{
  "num_hidden_layers": 16,
  "vocab_size": 4096,
  "qk_norm": false,
  "bias": "none",
  "tie_word_embeddings": false,
  "init_std_up": 0.0232,
  "lr_mult_qkv": 0.5,
  "beta1": 0.9,
  "beta2": 0.95,
  "decay_shape": "linear",
  "z_loss": 1e-05,
  "max_steps": 4834
}
MLP neurons of a small language model. Each row is named by its layer, matrix (down: output weights) and neuron, and shows model dimensions 192-287. Each number is 500 + 40 x the weight over its row's rms, rounded and kept within 0 to 999. Numbers have three digits each. A neuron's up and down rows have the sign that makes its largest values positive.
A block is one neuron, or neurons of one layer that tend to fire together. After each block is what it responds to, as a language model described it from the Wikipedia text at the highest values.

L13.down128:511549486454486480523527488526503425483520495494472465466496515453476470481422475477470481467508483476465511500538506494478530477533569464523476535558530543458505642488460436512552561450523554526510536449552461492524474461441485436553387501476491532539475488493518458511485538490520440479
L13.down224:484539534527457457552566480593534480478526453399539443465463448531431498482489472503456514500434522479466464454503493543462501496495489458474479514559550536465514639571449467533462506557540489541520512471528454478490490462496507482542453510495476521556384490503545451545471510561523526439
L13.down255:497500488470528530460504569547478450528494468498496494552507527530549526485489464510541477489548505515516385475521451536525457519476454523474531540465487522493537525476519464469522510494526471507555599554487475550483490501489481482463477489474470505588551426480434485515477478540502490480
L13.down417:557521499486501497513496499471481518523507526378468520482533546466465543557548538509482539530480531530526504485478544387420520494481477470497501459541515526450512609547440469519470454461480477528555518542483440529480517501539553547540571527568588537517526464522487457482521562460474482534
L13.down476:411484535530488487470529501460514521428522523564479451401484475582451504504530454476529509506517441505513561529535539488529530488504504504461458483491484485559483472581453493525486473469569489535456437455542500480528504436548537478515477516489491537546539512561488444585508631557496502499
L13.down550:455541496502573503411462477541505460473503540503437503476472456470462470499521477477507512488519550456507495492561532480496467485502468457533516532438464522495512697557524509437424445502522437487509475508566493464544499495448521502446504540455456465474489475488481522529475479545532490512
L13.down568:504478480511508503509586525540517422517479495458401541444453459464504500512606550462469492472527461520459523458489487493550517498523520458460528521471536521490461483523478547539490554494538500498566510526512477473509482548480534530468474540501501609520450501485488515498431507466486542523
L13.down796:528523530519444517474441439491484441528510534487472461482545492523486461468518475499539554552533476458452527459521546474572502513506487567538489464517552529564483454510532526544458498537559488548471459468581518470521557545503547519511524493560517575528449507469489637503525473529511517521
Punctuation or word-end just before a person's name begins, such as colons after team names in goal-scorer lists, "Hon." or "Rev.", and table pipes.

L4.down612:460551587550564497494443422512555523565460569529561497404497497496481508578502568455533489472537540455445447485526463558514464511526532511516459505515485422496469539475527551497478488488497557463470517524498523475471470534542533468522526401499472534431500469437548509496474423546525484445
L4.down645:485516475526494521494560547486562465583567560475585435409538465441527477472503543478489571500506515449495440475454467438586419466474539472507483496516536524497597503466458600485527495581566486559459539496438483501514428492446543479481466539554436546426467513541536500475519495534491456498
Nouns naming leadership roles or group bodies, often after "the" and before "of" (director, chairman, member, team, University), plus some word-final suffix pieces.

L6.down223:487528533493533497466526540549534600583465475521514543543488556470481523535469542530476496535497504552523480489510522512503503475433519497513429495508509585541498549533497502428505509601421545547485494528519451451574522526516517490489445478549576542509490519508429550465473494478482533519
L6.down509:465470529503504556493462482557516542439526520535577520522456467434527520503519510471509509542487543492504459567433468542491479497569529487495461564539503463499483532530538562508475504472454483495525447502479547409570523462457564499408617584508521487468506507506486500582514505572505481522
L6.down668:490456517543495513583544495503519434452427551467538529539487477527480496442491568536474540520472511540499505537524559394492440555415569465532518543466538489457478553446506471490533506520373502484536534504488481482524483512466542500486421467536548425532515530528518440483473490460551531601
L6.down758:431521474589542461441465523431529507475484531518431460475512443526423481462567449530468521463515522473454426463530507556462485562475525584602500502516465566582560550538520528525559560536523474554502537519519520449539526458481536500485534520537545471481412526511508574536539457459462486462
Colons and similar separators right after a team name or field label in structured lists, such as goalscorer lines (Linfield: Roscoe 40) and infobox fields (Mascot: Tiger).

L6.down39:499476413518528447527479480468502530552571548528498541483499518515543511487518469475509550516502458431479545505424480552486488526499497552535465482522495490457469595510485556474512549492375496507526479488475525521476491588422434468468476558469523536514429505583508499479477549494453530570
L6.down419:480553492503553477467467396520507576493567566515529494516512525473528539506546487486526466461462495512500481494422519577492494536496420512558522482475455544549523474501550575564479437499551510475566457551484520539488429457471495444506440541590425433477554523497550490500504507517454560538
L6.down514:533477497405470497504551574492486520499577389528479504456473500504488540506534510492539495496499459558501426573480472543502569524576497515521490489517498510513484540463437556458490465555536500509547530480520494499542541545440480527577434495496560483439440526557545523498513557499535516432
L6.down654:489527534433569508514525500449479557486485570482493502461522434498523494550498510443512498476519420455530481417427477585514498514539473494529531494558527521532488520465497467455539504466466447481525524542497548490563521463379481508574473566507411468487475444533470462509495522516422529513
Periods, table pipes and dashes right after a number in lists, tables and dates, as in list markers like "2.", decimals like "64.02", and "12 March –".

L6.down14:453482495470469472553553489540551513468547517514484437464470503517517499483559540510532510475481530537429499444534486532478484472480570517460552424506493530488488430496505562518486527477548472535500556513522486537504558454458583514423464501472554506546508550561519565505476531482580529480
L6.down380:509494560522461423487515522463484573410548502458498524503474537465524536554476483514460520591528469525533501475552540526457533504505495526459540471516508492514452401441464488552508457459436517493460560571483484520458490446442471475418498473529514475480465481493538479461526500536542528554
L6.down473:423475517485440595492415435495547463512509507512502545478508523470470530470523529450542475521545544466427473477544460520494500543462493537499475516508456543531515455464495496477534532472445533508481487490525439465496451477456487455508544556510445452467489572480521587458525468519561559538
L6.down730:424538566475575482493457515511509475492547524460523563601504442503439533434498537540466512473472544522453547496538550539482475519473556568486536488562548481504484469537445503534504535522426489499506513500498505505440526522550551478432518523543480513538574454525483458488480459447552510515
Connective tokens right before a proper name or noun phrase: commas in citations (Press, 2016), "by" in credits, "at" before institutions, plus numbers like two/six.

L13.down117:525471467473585526480501484451455402486437566479544451495507531501488388509481441484497532532424479469519473437469523488523483540471535458457551484430517578505494601521567425480572559502423492461538509515427493509467503508521530468580493463466492563463530543551476491465520429486603500431
L13.down154:431471497548492506490491507518503587518468496500478468475519528485521523457562484529504507489476502499449537471521489537500607461507481467495498462511432563545536432517463475474509529505526470500579499564463509490490518518515523492487468463512478486473512537483478464604526516464479489473
L13.down209:527547521493509464579476489535529481474502542453523497492526493503525487525536490492526469528495542501532476519483473551511480464385441535480527446488521502536509314466530417497421500553426513532456524479569467466478527536558539477453495558522528425527589461431489479502520408536553533531
L13.down248:418505461590473509497477542491484476429511471529458475459478460499493467483514506468472566502483511479469484528470476496577467569516492447476501441508557486439480411523507541541444560506493454489468574494499481504523509505482494457578469478505510463470520485537529518471472539492422525507
L13.down446:448425434412449495434490494438478501513552515446516447529525469434487453508559566559500522481518425522496512516529507443455552483485524446527493569529495464482494520520540468518502453567449510602507494453595513477502460495475513581439499478510539492489458510532451474552472480519534489473
L13.down501:540479533502530536576532519469519494539459461497517480481511542465453444497497484493502510420498469533522546550461505561389494506460494457410475500507570480516491469539565467546507439554465526548429498437530494421511522518561534547543552517517495505498521460473521462464528456517525532519
L13.down604:557476479516534502521548444594519513431484436475432453505467552455498444481496429445506465507466537528523524515473559557450437491505554543483538512476485511483503620536446464493545533465485526496517486525547470506515466501510478490506534498484482533591558509490510520421423522455533549519
L13.down694:459503500490491540542537510530486551455504472490472539477492560483460460512462463457452478535489517541499443530475569488445542517509537477514452486468458490550533537483551527506479505499528512562550498486484470464508528528490572564564542526466515484400507511543508492480494509513528544501
Head nouns inside proper names of institutions, honours and titles, mostly biographies, e.g. University of, Royal Society, Fellow(ship), Institute of.

L4.down172:471493501526525531526502473472486497507484474563495527411522504497570482589489554502526524533624494531496446522512486490520527531461430452544446533492531488525528391466506496512548579526487495549546547445519450529498450472534489561517513529484430533514487482468529501532538521505434439541
L4.down815:523574497487499513430474514447555536464504519558478497521443476537462457531506494496526555480431549456545491480403494470441471551499445501492525519544434553477577533448520469574535551498482477533495475511549530472572449514483522558491512515487542543551483504508536517529494510578485480457
Mainly the dash after a full date in biography or release lines, as in "24 May 1904 – 2 July", plus weaker hits on separators (|, ;, periods) after numbers in tables and lists.

L13.down36:512554527453504483547553456490489549501503393470579523477490497486480523582548414474507628458430528485469544498446508485497538471432495515539476474477558502482574582511567468459483437471494556452399478511488503458490445505493559458480550452491511496492564517486476533482457551505567592492
L13.down38:495575469525486481505529474492557506524500447462515461543527485483553525511488459496502492444490486457544530425481508515530522480562474514550461509441491525527451431446554455396553423513550555510411512496420549531510502505514534495473487505517472607433509516495459523524486472471585544461
L13.down189:507485486524550476478493572455564500513523576501514533522528536429525499440453513509588425457472577513471515466448525466487487485529450552474454512559502460478423557511466538492479505491515568435464419467433500544506484477537466520490509520442457564453496478463468448431517537590509491535
L13.down474:469459523468475468567483504372501457508488557517486461574505471538466515528568473508486460515493493495464491532555434476517485550547486587438509494584471554547451599578513508503550489546444505429497487495506515467521402543505579499495447551540509457530534466489467462508546433491515475509
L13.down517:462538477488514494484509563544480480488460492542518518504517537503487583480601536478493566471528587476504461550505491473476517497411447510503516450513508508496535454567473442552509494500522511512467450529378490568481484519499459484499465522534519565405498532539540582506510512453544448507
L13.down540:487490520417453543471482500565482488538480455498521444540465580520487515482485473476464559498496535425534508493444461469516570423522517493504461518485452506499526648497484500433566486520578507550418478472438548535465524494493505469487449464476466515519474551541485525485437435528473495493
L13.down710:522523448428502540495483522527458469443461540460486570569468524599535511459511522534564479449479495434434458427524465489496441484535551515523498532399455492506529554516514442466495489497475591570454452531478487543527470503566505517438449543460555469560472478527512500551506423562527474493
L13.down773:572480501493521515419478533565497534469488508456481450499555520487522547453484481553530493465418535485425492513510462488519519449535468509518472476543547434473531410486502503496559460528502557461515473485533442528470580556477502478484550412495506489505473506482514463527495550560527457528
Decimal points and thousands commas right after the first digits of a number, plus inner digits, mostly in statistics tables and results, e.g. 32.2, 127,974, 5.83 m.

L4.down391:526445480498506539483502510456460485544466496505523494575508499443431414494474544452493471533449508507531478455438460496556469443555554555531519461497487468504528548465444500382512511512562573631569427508498538475549502559498528488461454477503446498495533426527473506548510465512520529445
L4.down676:459484531568546551499537516468480475531525504496538487586516507547481474456461567537548437469460451511486511494460449443586507467499496501512501461518590432509529480524524509452550555558533521493553482474483519475476447505498491544463583475411418513547414485526513429502512560434506460489
Fires on the first token after a delimiter: "or" after an open parenthesis or hyphen ("(or", "metal-or"), thousands commas in numbers ("1,000"), and heading first letters after "==" ("P").

L13.down2:495499522527489466499615446499373410543575549455475457442503470462513458501458501438513471532560441537440438485524551509436455519462519445545444572558522545500428597553438522537516496438457511455540468512507514456495509438551597547464509539472503531405521497486478502402525532526376535489
L13.down118:504477465555547484438535568501487544485462475480504492489444487533486531525466498479452492519494426512556475493524462481582516467497565419464482506619564572552471571479525426489598454453451511461455446438480509493533492536493528444488522453487554550415553514533572534502515490536510530426
L13.down207:495437447569569561522516468541566519451476556566498470503546426579528534508457454527565481496457460541469517532496492503469492481520446496367465514491501494477498589409520542513501475441426542540539510558531552539437510540466522465509515492489460482509536551542496503492534542468560517450
L13.down239:481465494509501521550469554508509527515489527564499419509548499526543515454502447465471472502467486469568469520549459555589495482542536506574460568498445487447453334527478482517517432484501491470450459485490517504520455461511491511563469515509495413449466537502488562518490488489533401495
L13.down347:546518482485488459511466535496472437512461574431524549505438410476485508476508597475500479506467479568516447425496483506530473508521476565497476486507510478540563458485509477590507530446538446441531506489516513556473492440520468535581516459515414494471488525501544524473484549515469495442
L13.down561:502515557488442512515501453453504504439443554526487542468470458439615581465504502466437487514518518492484506573481520494486447455577513507506479522459482456482487504482446540535523515499510475521458506487523558492530505450472539534424470470484514523405454514481458543503485580590515521502
L13.down666:470539522575479430468507478514506496487537460546531486482508518555543527489506421511484471426532486517545471459521480536523425557459447411539527501527496543516550539449490391504464482561505492439508529554504455518489552540467452432581491546475591481496557471522457473505547532501551457470
L13.down690:475521526476502468478483454564523468491485494481504475483527455546487517505485559488446504542441416518463510463504525528559514503525597539459552524594544514492488476546544429460508457477531503505472554478467497474512490449520461435474522549552590463499417479477466461563543559472452551469
Early or middle subword pieces inside multi-token proper names such as surnames, places and teams, often repeated from earlier text, e.g. Warren-p-oint, K-ot-cheff, G-ib-son.

L4.down57:458474483501528486540580515588561460482429440512424537512556500471509419504531514547482454547454489548499564489451520532472572481437509509490453452459479535503492496508504537495448463538451503552442476505495518492483478494465502456473452517545464543532548465501523521583511492525443416509
L4.down463:525477437464451539509426391569486531448472499468562563511516466525423500489472483448517506475478514551467508512492560530529565517467536593488451551501540485458588505502449495405489515450511527490552501495441440501546503533450484489525499511436466478454469420484491459478495527483577477429
Short word-internal pieces right after a word's first letter or syllable, mostly "in" after capital L or D, as in Linfield, Links, Dinu; also "ic" and "ip" mid-word (license, Disciplinary).